Part of a small language model's weights: width 512, 4 heads of 128.
MLP neurons of a small language model. Each row is named by its layer, matrix (down: output weights) and neuron, and shows model dimensions 234-329. Each number is 50 + 10 x the weight over its row's rms, rounded and kept within 0 to 99. A neuron's up and down rows have the sign that makes its largest values positive.
A block is one neuron, or neurons of one layer that tend to fire together. After each block is what it responds to, as a language model described it from the Wikipedia text at the highest values.

L4.down197:65 46 48 40 54 53 39 55 53 43 49 42 64 66 63 58 44 60 44 78 63 46 50 44 46 45 47 49 45 32 56 50 53 43 46 31 48 55 48 53 51 41 55 03 33 66 75 55 42 40 46 58 47 64 37 48 63 56 45 45 51 44 46 58 51 52 65 32 46 47 66 47 45 67 32 56 54 47 31 32 41 50 43 45 64 62 52 40 44 60 87 46 35 45 48 39
L4.down296:50 63 58 61 75 49 50 51 44 37 46 49 56 44 38 57 69 50 34 43 54 39 63 48 41 59 58 63 67 45 58 44 54 44 40 53 48 45 45 42 53 53 48 50 48 46 34 55 38 57 51 55 68 52 48 67 38 42 53 45 61 51 44 52 52 48 62 60 27 38 44 59 45 51 44 52 68 52 53 48 49 67 48 48 53 66 34 52 58 43 42 47 43 46 46 56
L4.down327:69 51 60 63 53 53 67 51 62 45 50 59 55 35 62 41 53 46 54 68 53 48 40 50 37 58 60 37 38 59 58 54 57 55 36 56 18 43 49 39 55 49 69 69 71 55 38 45 31 45 47 59 52 44 35 42 58 80 47 46 40 65 62 42 51 53 62 40 58 66 43 46 46 56 41 47 47 41 44 62 56 56 47 50 43 51 49 24 42 71 45 57 52 52 36 62
L4.down560:59 49 79 62 49 51 46 65 43 52 28 34 39 54 47 35 57 53 54 55 48 57 39 61 46 71 68 46 33 34 54 32 28 42 60 65 55 37 54 55 49 47 60 68 62 68 43 35 41 30 46 48 59 71 37 38 58 56 25 57 36 52 65 52 58 49 53 44 57 65 59 35 67 61 64 49 49 40 63 43 56 48 52 69 47 49 68 45 48 44 50 75 48 54 50 47
L4.down985:45 45 26 54 48 66 50 51 50 58 47 67 51 46 49 46 27 59 41 58 50 35 50 50 46 47 56 29 39 55 39 49 45 42 31 65 45 39 44 38 56 43 39 90 54 44 45 57 51 55 47 43 62 46 47 48 64 56 39 57 46 58 59 59 53 76 36 42 45 70 55 68 66 45 49 47 57 35 55 39 49 62 34 55 44 40 39 43 61 64 42 62 66 43 43 42
L4.down1185:48 38 48 36 55 57 66 51 61 54 45 41 62 42 56 54 59 61 48 49 63 53 55 55 60 26 45 26 71 68 40 46 40 43 44 49 55 56 49 49 65 36 47 74 41 29 61 60 31 55 37 37 46 43 55 54 54 48 59 49 68 42 47 59 62 55 48 67 66 65 41 52 32 64 47 47 54 38 72 33 55 48 47 55 43 55 67 52 49 34 51 57 63 34 45 36
L4.down1272:53 63 31 44 68 64 49 64 52 40 56 72 26 45 59 48 57 37 57 51 39 49 26 50 68 65 60 37 54 46 59 51 43 42 43 63 55 54 46 44 44 36 46 36 51 62 60 45 34 49 35 53 59 46 41 35 41 60 35 50 46 37 61 61 67 47 65 51 64 60 71 37 40 60 65 53 36 40 57 30 62 64 26 57 55 40 45 52 48 58 42 53 61 44 50 29
L4.down1338:46 39 48 46 51 57 43 44 62 52 46 31 54 60 40 39 43 49 50 57 47 48 55 27 70 55 65 36 48 43 55 47 34 29 51 56 53 62 55 29 63 68 58 39 40 40 51 48 48 41 59 66 65 58 52 40 53 68 45 51 50 34 47 57 54 34 49 40 48 49 60 43 67 56 54 45 48 28 46 53 43 68 57 50 48 47 70 45 32 56 58 75 36 50 52 51
Description: Verb stem completions. Word pieces that finish or continue a verb stem split across tokens, as in ev-oke-s, exam-ine and overrid-e, plus whole verbs or particles after adverbs (currently houses, pointed out).

L2.down224:45 41 40 43 48 29 50 56 40 41 60 53 61 48 52 33 54 37 45 57 47 49 62 45 44 67 57 48 47 55 70 50 49 55 44 60 47 60 41 65 53 75 52 39 52 46 34 42 47 54 48 36 53 53 48 48 45 44 57 40 26 43 45 51 39 40 67 58 42 55 48 52 57 46 55 41 34 45 52 58 61 40 64 57 39 32 58 53 41 48 72 55 49 54 42 58
L2.down315:58 49 55 50 54 35 53 38 46 47 33 45 46 67 48 30 53 48 44 55 52 51 57 48 47 58 41 59 54 54 48 50 38 53 47 47 41 42 61 55 44 64 47 62 51 49 34 50 46 56 37 50 46 43 53 50 47 34 46 44 29 59 55 74 37 41 41 56 47 56 48 59 55 45 46 60 37 43 53 49 59 45 45 48 45 44 45 60 74 40 45 54 52 61 39 60
L2.down571:69 47 60 61 62 51 65 31 53 53 60 50 48 52 46 56 46 36 57 67 60 54 58 59 46 43 39 84 65 59 55 42 48 52 45 46 67 58 29 55 28 66 63 71 49 42 41 38 36 63 56 54 50 39 42 46 54 39 64 68 44 52 35 58 45 62 49 42 57 55 66 53 43 57 43 50 40 44 61 39 36 41 50 53 42 63 66 53 29 58 32 42 61 58 43 52
L2.down1207:54 47 46 57 63 53 45 61 36 35 49 47 42 55 45 43 49 33 43 64 46 54 42 42 33 57 39 56 52 53 57 46 33 44 45 43 53 58 40 36 39 46 39 45 48 52 47 40 55 46 59 40 41 36 52 50 42 37 74 58 61 42 56 54 63 39 27 47 43 52 42 56 32 57 34 69 56 55 52 72 57 56 62 46 40 52 53 55 58 64 36 59 45 53 54 49
Description: Adverb endings and modifiers. Final pieces of adverbs such as -ly, -ically, otherwise, and standalone adverbs or connectives opening a clause: historically, temporarily, however, eventually, then.

L3.down95:58 56 57 56 43 43 54 59 45 53 47 60 33 44 51 56 64 47 43 51 46 52 49 54 52 65 39 37 54 55 27 40 50 60 50 51 53 56 61 43 57 53 41 58 63 51 34 47 31 50 25 45 55 46 74 24 45 51 56 42 33 51 50 44 33 48 28 45 53 45 52 52 69 66 45 58 43 34 26 52 32 43 60 53 37 37 46 64 62 58 48 47 41 37 41 63
L3.down394:39 49 39 55 57 42 37 45 41 73 49 48 57 44 39 44 54 60 43 56 51 48 54 54 62 51 34 42 47 53 53 53 64 71 27 55 33 54 62 51 50 58 66 55 54 35 54 43 64 54 52 44 37 52 69 49 40 52 58 55 57 49 55 57 40 47 55 56 70 56 55 32 36 56 35 48 45 41 52 50 62 41 49 62 43 51 59 54 52 39 57 48 51 42 63 44
Description: Passive clause completion. Participles and clause-ending punctuation closing passive constructions, as in "was made up", "may be interpreted", "was held on 9 December 2025."

L4.down9:42 60 62 43 36 44 64 54 53 48 60 49 74 45 43 54 54 52 55 56 45 62 46 50 63 49 53 40 58 40 60 59 34 51 47 67 43 30 40 61 51 45 51 42 46 61 45 43 55 40 43 58 54 40 54 55 51 28 49 63 48 53 59 55 45 38 58 67 58 27 52 53 62 46 49 38 62 42 40 50 52 41 64 49 47 43 71 47 54 48 64 72 48 48 54 58
L4.down257:57 44 58 45 56 56 51 40 45 43 52 56 48 64 67 47 41 49 58 68 36 49 43 48 52 51 50 53 59 48 43 58 49 62 37 52 35 56 44 48 46 36 65 40 35 54 45 56 40 42 58 62 56 50 70 51 41 41 46 49 59 49 35 20 43 60 65 59 30 53 50 28 42 40 54 49 46 43 60 32 60 48 45 55 35 53 54 45 43 42 50 61 42 43 47 64
L4.down299:42 73 47 36 47 68 52 52 52 77 37 37 38 62 54 52 37 53 42 56 56 64 50 54 33 35 46 48 55 51 60 61 70 49 60 53 68 50 40 55 37 59 45 40 56 52 53 42 49 43 45 36 49 54 44 40 43 57 50 52 67 38 68 53 52 47 30 38 51 49 35 48 66 36 61 40 41 61 56 59 59 47 60 40 44 50 54 41 60 67 43 50 51 47 40 58
L4.down330:53 58 51 57 53 60 59 48 55 38 43 55 54 44 54 44 60 60 56 46 59 49 58 65 43 55 57 57 40 53 60 57 51 58 44 49 53 59 43 49 36 50 51 38 53 41 48 51 44 39 53 52 52 59 52 47 40 67 26 68 67 36 62 49 50 42 52 49 67 30 76 51 55 57 37 42 50 23 33 66 58 60 43 67 29 40 41 54 52 46 50 51 71 41 37 55
L4.down415:55 56 56 54 42 63 52 62 37 51 22 46 52 36 21 58 39 26 48 54 60 41 56 55 44 41 59 35 55 60 52 47 47 49 60 51 39 44 42 63 61 61 52 73 19 44 49 44 48 56 57 68 45 48 40 51 55 51 44 36 57 58 51 51 40 48 33 49 49 39 54 55 40 28 31 41 51 43 53 52 61 34 52 58 47 38 36 71 64 35 48 71 47 53 67 62
L4.down533:76 38 59 40 63 47 67 56 47 45 54 46 61 57 43 50 61 42 39 44 52 49 52 58 57 45 59 47 39 43 57 63 51 41 67 52 32 45 64 63 48 64 59 42 60 51 35 71 42 50 54 42 64 42 53 64 59 36 40 36 62 49 56 62 57 51 58 57 39 49 44 49 57 60 60 51 69 51 61 40 49 34 44 49 60 41 38 64 34 32 64 49 36 55 56 44
L4.down967:52 36 62 49 63 54 40 58 62 47 43 42 52 32 57 58 50 42 43 59 28 63 35 63 43 40 58 37 49 45 53 36 47 41 44 60 50 59 40 34 54 54 54 06 35 43 41 59 50 67 38 66 60 45 57 48 63 44 39 51 49 56 48 47 52 67 57 56 59 42 52 58 52 51 62 42 54 45 58 25 55 33 45 43 55 46 48 51 53 60 36 71 41 61 44 52
L4.down1342:46 55 34 51 38 55 60 46 55 44 25 45 58 45 67 56 57 49 47 58 47 52 48 58 43 32 66 59 56 57 42 53 45 44 46 48 27 51 60 71 42 70 70 50 58 58 42 49 30 48 49 57 45 57 53 54 47 64 44 48 52 45 52 47 55 48 33 51 56 28 57 72 39 66 55 57 55 27 42 43 42 53 40 67 51 47 36 63 52 56 49 67 40 45 48 53
Description: Sentence-ending periods. Periods closing a complete factual sentence in biographies or plot summaries, as in "career in Paris." or "married three times."; weaker on closing table-row pipes and line breaks.

L3.down238:71 47 63 49 47 50 56 57 54 53 64 55 53 58 58 43 49 49 71 71 53 66 50 51 43 66 49 55 44 44 53 55 60 66 53 31 49 49 59 51 43 51 57 35 66 50 40 55 52 44 50 40 56 56 66 39 42 50 42 48 60 56 64 42 55 54 60 65 57 51 53 36 57 56 63 61 59 39 46 44 58 47 52 48 60 60 57 58 52 40 52 48 46 70 42 53
L3.down506:50 60 45 48 41 45 47 41 67 39 42 63 51 54 57 41 42 32 52 57 44 40 48 52 49 35 50 56 60 69 26 47 49 55 55 55 59 42 66 48 52 40 51 50 72 39 44 57 46 39 58 58 53 49 38 54 54 57 59 61 60 49 49 37 50 44 50 43 46 25 39 47 67 47 45 53 60 38 48 47 52 48 33 59 42 56 63 59 66 45 38 46 49 60 42 54
Description: Degree and manner adverbs. Fires on adverb endings, mainly the -ly suffix (extremely, emotionally, remarkably), and on degree words like most, very, so, rather before adjectives or verbs.

L2.down296:44 35 48 65 50 46 57 46 55 45 60 50 48 56 45 33 62 44 56 79 54 60 57 45 52 67 62 66 47 51 65 50 46 51 42 50 30 40 40 58 67 62 59 77 68 77 53 59 51 51 41 51 50 60 63 59 51 50 44 56 51 31 52 40 63 49 73 54 42 53 44 27 47 41 58 58 44 55 53 44 48 46 51 42 36 51 51 56 58 66 35 41 48 49 49 38
L2.down388:59 47 51 59 64 60 63 32 57 44 52 45 51 42 52 27 53 42 61 57 53 55 54 55 46 62 52 48 47 55 44 76 55 55 41 50 20 48 28 32 53 61 57 92 55 45 60 46 51 33 38 49 68 37 59 66 61 50 48 66 46 54 49 51 64 55 41 58 49 66 47 63 37 48 57 58 54 51 50 45 60 53 53 31 34 55 53 59 63 46 37 72 58 54 53 53
L2.down468:56 46 53 55 51 40 62 37 49 45 44 38 57 40 44 38 48 37 41 53 57 63 53 48 43 49 51 54 41 65 53 58 56 40 28 67 37 41 56 46 69 52 67 53 64 53 59 45 38 47 42 49 36 43 68 44 45 61 48 53 49 44 60 46 38 47 52 55 68 41 58 44 45 56 73 52 53 38 60 50 46 42 53 59 36 55 55 38 61 44 30 59 42 62 43 54
L2.down559:60 37 57 44 35 45 48 59 45 64 54 73 55 51 51 61 57 58 42 52 60 44 27 46 50 45 60 54 51 58 40 42 43 46 33 49 62 65 77 44 66 56 71 74 47 67 41 55 39 33 52 65 53 51 50 39 46 57 43 50 62 44 44 47 36 66 54 70 45 51 62 46 49 55 48 42 60 50 63 53 41 52 54 51 31 53 64 37 58 69 43 43 68 52 33 31
Description: Transitive verb endings. Final word pieces that complete a transitive verb just before its object, often describing or studying verbs: describ-es, explo-re, exam-ines, understan-d.

L4.down384:54 47 60 42 47 38 45 44 52 46 45 47 51 45 52 64 42 46 55 70 42 29 61 49 37 54 36 42 53 50 61 46 52 42 46 40 65 44 61 42 60 29 40 61 70 53 48 71 43 31 52 55 51 51 57 61 49 58 42 42 58 52 67 57 52 54 34 37 51 58 51 75 40 51 51 44 62 52 32 43 46 59 68 24 68 71 38 41 46 43 60 56 59 52 13 48
L4.down504:33 46 56 58 49 60 51 54 50 39 42 90 37 51 62 47 55 32 44 46 42 41 34 36 42 42 46 56 42 40 50 36 42 38 69 64 58 43 64 35 49 61 43 52 44 23 33 59 53 16 49 52 44 42 46 38 40 51 50 54 61 35 66 47 58 42 60 44 51 51 53 38 55 38 61 49 42 38 74 54 51 36 41 64 45 42 50 41 45 36 55 36 46 37 32 51
L4.down552:59 57 31 51 26 49 43 56 54 52 65 46 58 59 54 42 57 26 33 47 51 64 48 45 45 51 54 34 41 32 50 60 47 39 75 50 52 59 34 44 54 71 48 68 70 66 44 65 43 37 53 46 43 43 61 52 51 47 41 71 65 27 45 55 42 42 38 60 50 44 56 44 60 49 52 56 67 52 59 64 49 46 43 59 44 53 56 53 45 54 30 59 61 48 36 54
L4.down857:60 35 57 50 54 54 43 46 55 49 49 52 42 59 55 51 43 46 56 52 38 45 34 56 44 59 53 30 66 42 39 66 41 39 51 57 45 39 55 50 62 52 38 52 50 50 51 35 51 43 58 31 62 45 52 38 42 55 25 48 43 63 47 23 50 34 51 53 34 57 53 52 40 53 37 48 56 28 42 61 71 56 41 46 45 60 43 32 54 41 65 30 43 66 41 48
L4.down1015:64 58 40 62 63 30 43 64 53 47 54 32 49 59 36 48 61 60 30 60 36 52 57 42 65 54 43 48 38 50 48 54 33 56 49 67 40 52 54 56 51 50 36 12 46 52 49 57 57 50 59 52 40 54 55 45 55 50 41 62 58 43 48 47 52 54 57 57 49 38 55 52 67 47 44 43 52 44 47 49 48 52 61 74 58 49 57 53 60 64 48 30 50 68 47 47
L4.down1113:63 38 65 45 36 66 42 87 43 49 45 51 38 62 64 58 59 42 50 33 65 49 48 47 56 52 44 50 49 49 39 56 53 39 56 50 51 51 30 60 43 44 64 50 58 52 63 55 31 63 52 47 47 38 52 39 48 34 42 60 72 52 55 37 57 48 39 54 51 50 47 43 57 47 49 54 57 46 54 34 48 36 64 52 69 48 52 36 39 46 62 48 48 57 35 30
L4.down1263:50 65 47 36 54 59 54 47 60 41 46 33 43 51 56 57 36 43 52 57 63 67 51 65 49 52 45 41 41 52 54 44 48 46 50 43 40 40 42 52 37 48 53 33 42 38 43 55 42 51 54 62 42 66 49 34 69 50 28 60 45 49 45 58 46 49 52 47 36 55 48 45 66 61 46 49 54 62 41 50 55 57 48 54 30 37 65 28 64 60 50 51 38 46 57 46
L4.down1329:33 40 39 59 47 60 56 63 74 57 57 61 41 67 54 48 53 44 58 52 55 57 66 47 55 38 47 50 52 57 46 49 62 54 54 33 71 55 41 38 50 42 69 50 38 43 41 65 52 60 54 58 38 51 61 42 57 50 33 45 61 63 54 41 47 43 25 53 31 56 40 45 53 45 47 57 45 38 51 43 43 60 49 74 60 64 37 42 64 46 41 40 44 52 60 65
Description: Inside creative-work titles. Words inside the titles of songs, films, books and albums, often mid-title function words, e.g. "Home from the Hill", "Break Your Heart", novel The Wounded Sky.

L4.down77:52 55 42 40 33 56 46 47 52 44 56 48 60 51 57 52 64 44 54 61 53 51 52 68 40 56 38 56 62 33 69 39 38 57 52 38 55 48 51 49 46 60 44 58 47 42 44 55 50 53 58 33 63 50 44 54 71 61 45 59 38 35 55 40 61 52 57 42 74 59 52 51 49 40 52 48 39 60 51 54 43 55 61 40 59 45 44 66 49 58 36 47 47 55 56 50
L4.down338:53 35 73 50 52 49 40 45 41 47 49 28 46 48 53 60 54 50 49 51 58 65 62 51 43 75 36 47 64 53 56 47 57 67 41 37 61 52 31 56 46 47 58 55 56 54 49 58 32 44 49 35 59 49 61 42 62 38 55 61 61 56 53 48 44 48 52 67 64 47 53 51 75 51 33 59 28 42 32 54 39 60 69 47 47 55 48 58 39 47 43 57 54 59 57 49
L4.down349:46 43 34 43 59 38 49 77 50 40 41 70 49 67 35 42 34 64 67 50 53 53 48 43 47 57 58 51 66 40 45 29 51 43 52 38 52 52 33 54 52 37 39 61 52 56 44 42 52 36 41 54 35 54 31 61 54 69 54 64 41 54 41 40 49 40 43 40 42 42 48 51 58 34 44 62 60 28 47 48 56 40 54 42 70 45 62 53 42 51 50 37 59 38 30 55
L4.down797:39 51 34 58 52 44 54 56 68 51 62 48 41 60 34 50 48 45 47 52 54 44 51 45 49 56 34 48 54 71 65 51 55 41 43 39 44 43 66 39 48 50 43 42 64 51 49 39 54 50 53 51 48 61 55 56 64 53 59 40 53 52 33 58 45 42 54 61 68 60 75 60 49 49 41 60 44 46 55 39 51 41 45 80 46 48 44 42 45 54 37 34 47 80 41 56
L4.down944:55 56 62 56 52 35 62 37 60 55 58 45 59 50 51 42 52 43 42 40 55 51 41 53 57 63 54 53 67 36 42 58 43 33 50 65 50 53 54 53 42 55 60 30 42 61 51 54 47 39 57 45 42 58 47 54 45 58 51 63 44 58 54 51 54 63 63 67 51 42 52 64 49 51 59 44 53 50 42 41 38 54 55 16 50 50 62 53 67 65 56 56 41 52 73 66
L4.down1029:57 51 56 42 61 49 37 60 54 23 57 57 55 40 68 54 35 29 48 49 61 62 53 52 43 48 56 41 52 43 44 60 62 54 50 46 42 56 51 49 68 51 56 67 51 45 63 52 39 43 45 47 61 50 53 50 51 57 40 62 51 50 39 43 36 35 47 60 58 37 31 39 53 38 45 65 46 39 53 68 60 42 62 34 53 47 42 40 30 57 63 42 54 49 47 43
L4.down1231:44 56 35 62 31 24 59 59 63 52 54 70 39 52 59 50 48 83 49 39 49 43 57 72 66 42 56 38 44 44 73 52 29 53 39 45 55 32 51 61 48 48 53 68 44 52 46 56 42 58 56 38 49 59 54 52 55 53 41 39 45 54 53 44 52 36 56 48 35 54 50 43 37 40 53 47 39 33 50 40 57 48 41 49 67 65 53 49 56 47 56 51 61 68 57 38
L4.down1265:53 46 52 41 55 62 72 41 36 52 73 47 57 48 59 58 54 70 54 60 35 67 57 58 54 37 48 33 56 73 49 62 47 37 30 48 45 40 46 44 57 37 57 40 57 54 46 36 54 43 65 39 62 50 37 46 56 66 52 54 39 47 60 63 48 51 47 66 66 24 74 57 43 45 53 40 44 47 55 54 47 66 48 50 49 77 57 26 53 42 57 67 47 50 47 52
Description: Degree modifiers and adverbs. Intensifiers and adverb endings before an adjective, such as "more", "so", "very", "-ly" (fabulously, extremely), plus some stray mid-word pieces.

L2.down473:36 71 39 44 61 49 54 41 47 48 64 46 57 55 50 39 56 48 64 57 42 58 50 58 42 46 61 47 49 44 39 55 23 79 46 54 49 57 36 64 38 47 71 57 41 39 39 61 49 42 46 65 61 56 56 46 36 64 40 61 50 59 43 44 43 40 59 39 60 34 55 44 56 46 63 51 26 47 37 40 49 50 61 55 59 47 51 63 45 60 47 62 52 45 56 67
L2.down880:37 57 47 37 69 47 48 56 55 66 30 43 49 38 46 41 54 52 43 55 50 60 56 40 46 39 67 64 45 58 31 59 51 58 35 51 50 25 40 30 45 49 39 50 48 52 41 68 38 51 41 43 27 59 50 68 51 60 52 58 58 41 68 39 71 57 32 42 59 49 61 55 44 58 67 57 27 43 68 45 45 46 60 38 50 60 35 54 66 47 61 70 52 43 48 36
L2.down1063:49 55 59 37 57 77 50 48 34 71 63 65 48 47 50 19 49 53 33 35 49 56 59 55 49 55 48 59 41 39 29 41 43 51 70 54 33 41 48 49 39 50 37 52 46 65 44 54 40 41 59 51 44 48 52 61 50 59 48 53 62 47 39 43 47 40 40 43 50 49 60 57 61 51 57 54 59 35 58 42 46 47 46 56 45 57 67 44 40 48 43 64 45 46 70 74
L2.down1343:45 58 55 69 52 48 46 50 56 51 28 75 46 60 60 67 50 23 48 50 58 47 57 57 52 39 39 50 51 59 53 39 46 56 57 38 44 55 37 41 40 39 47 65 53 50 51 39 47 52 39 61 61 42 47 67 60 63 34 44 43 54 66 51 54 60 36 42 45 32 56 65 68 40 39 65 43 45 52 52 59 46 55 48 35 69 46 62 62 23 62 55 62 60 63 55
Description: Sentence-final periods. Periods ending a complete sentence in encyclopedic prose, often before a paragraph break or a new sentence starting The, In, He.

L3.down930:54 55 39 41 65 67 32 44 61 61 48 55 47 46 44 50 42 61 57 65 51 33 43 34 32 59 59 47 73 45 67 62 55 73 64 39 45 47 44 43 49 45 31 52 40 66 51 54 56 51 54 57 48 40 46 52 47 42 67 41 45 54 48 37 52 60 56 57 49 34 49 49 48 44 61 54 51 49 59 47 45 46 33 51 52 57 58 59 52 48 37 65 32 54 52 50
L3.down1015:42 51 42 44 39 63 53 51 53 46 49 65 54 60 61 37 41 59 70 55 58 37 41 40 22 30 62 55 49 44 48 41 64 47 53 75 48 69 55 50 63 44 30 50 38 40 38 44 47 29 36 44 41 40 35 55 61 78 50 48 53 60 48 47 59 53 50 52 63 56 34 37 63 50 55 55 68 48 64 56 51 67 57 44 42 43 50 47 39 60 46 50 58 38 61 40
Description: Preposition after governing word. Prepositions, mostly "of" and "to", fixed by the word just before, as in consequence of, due to, because of, accused of, attributed to.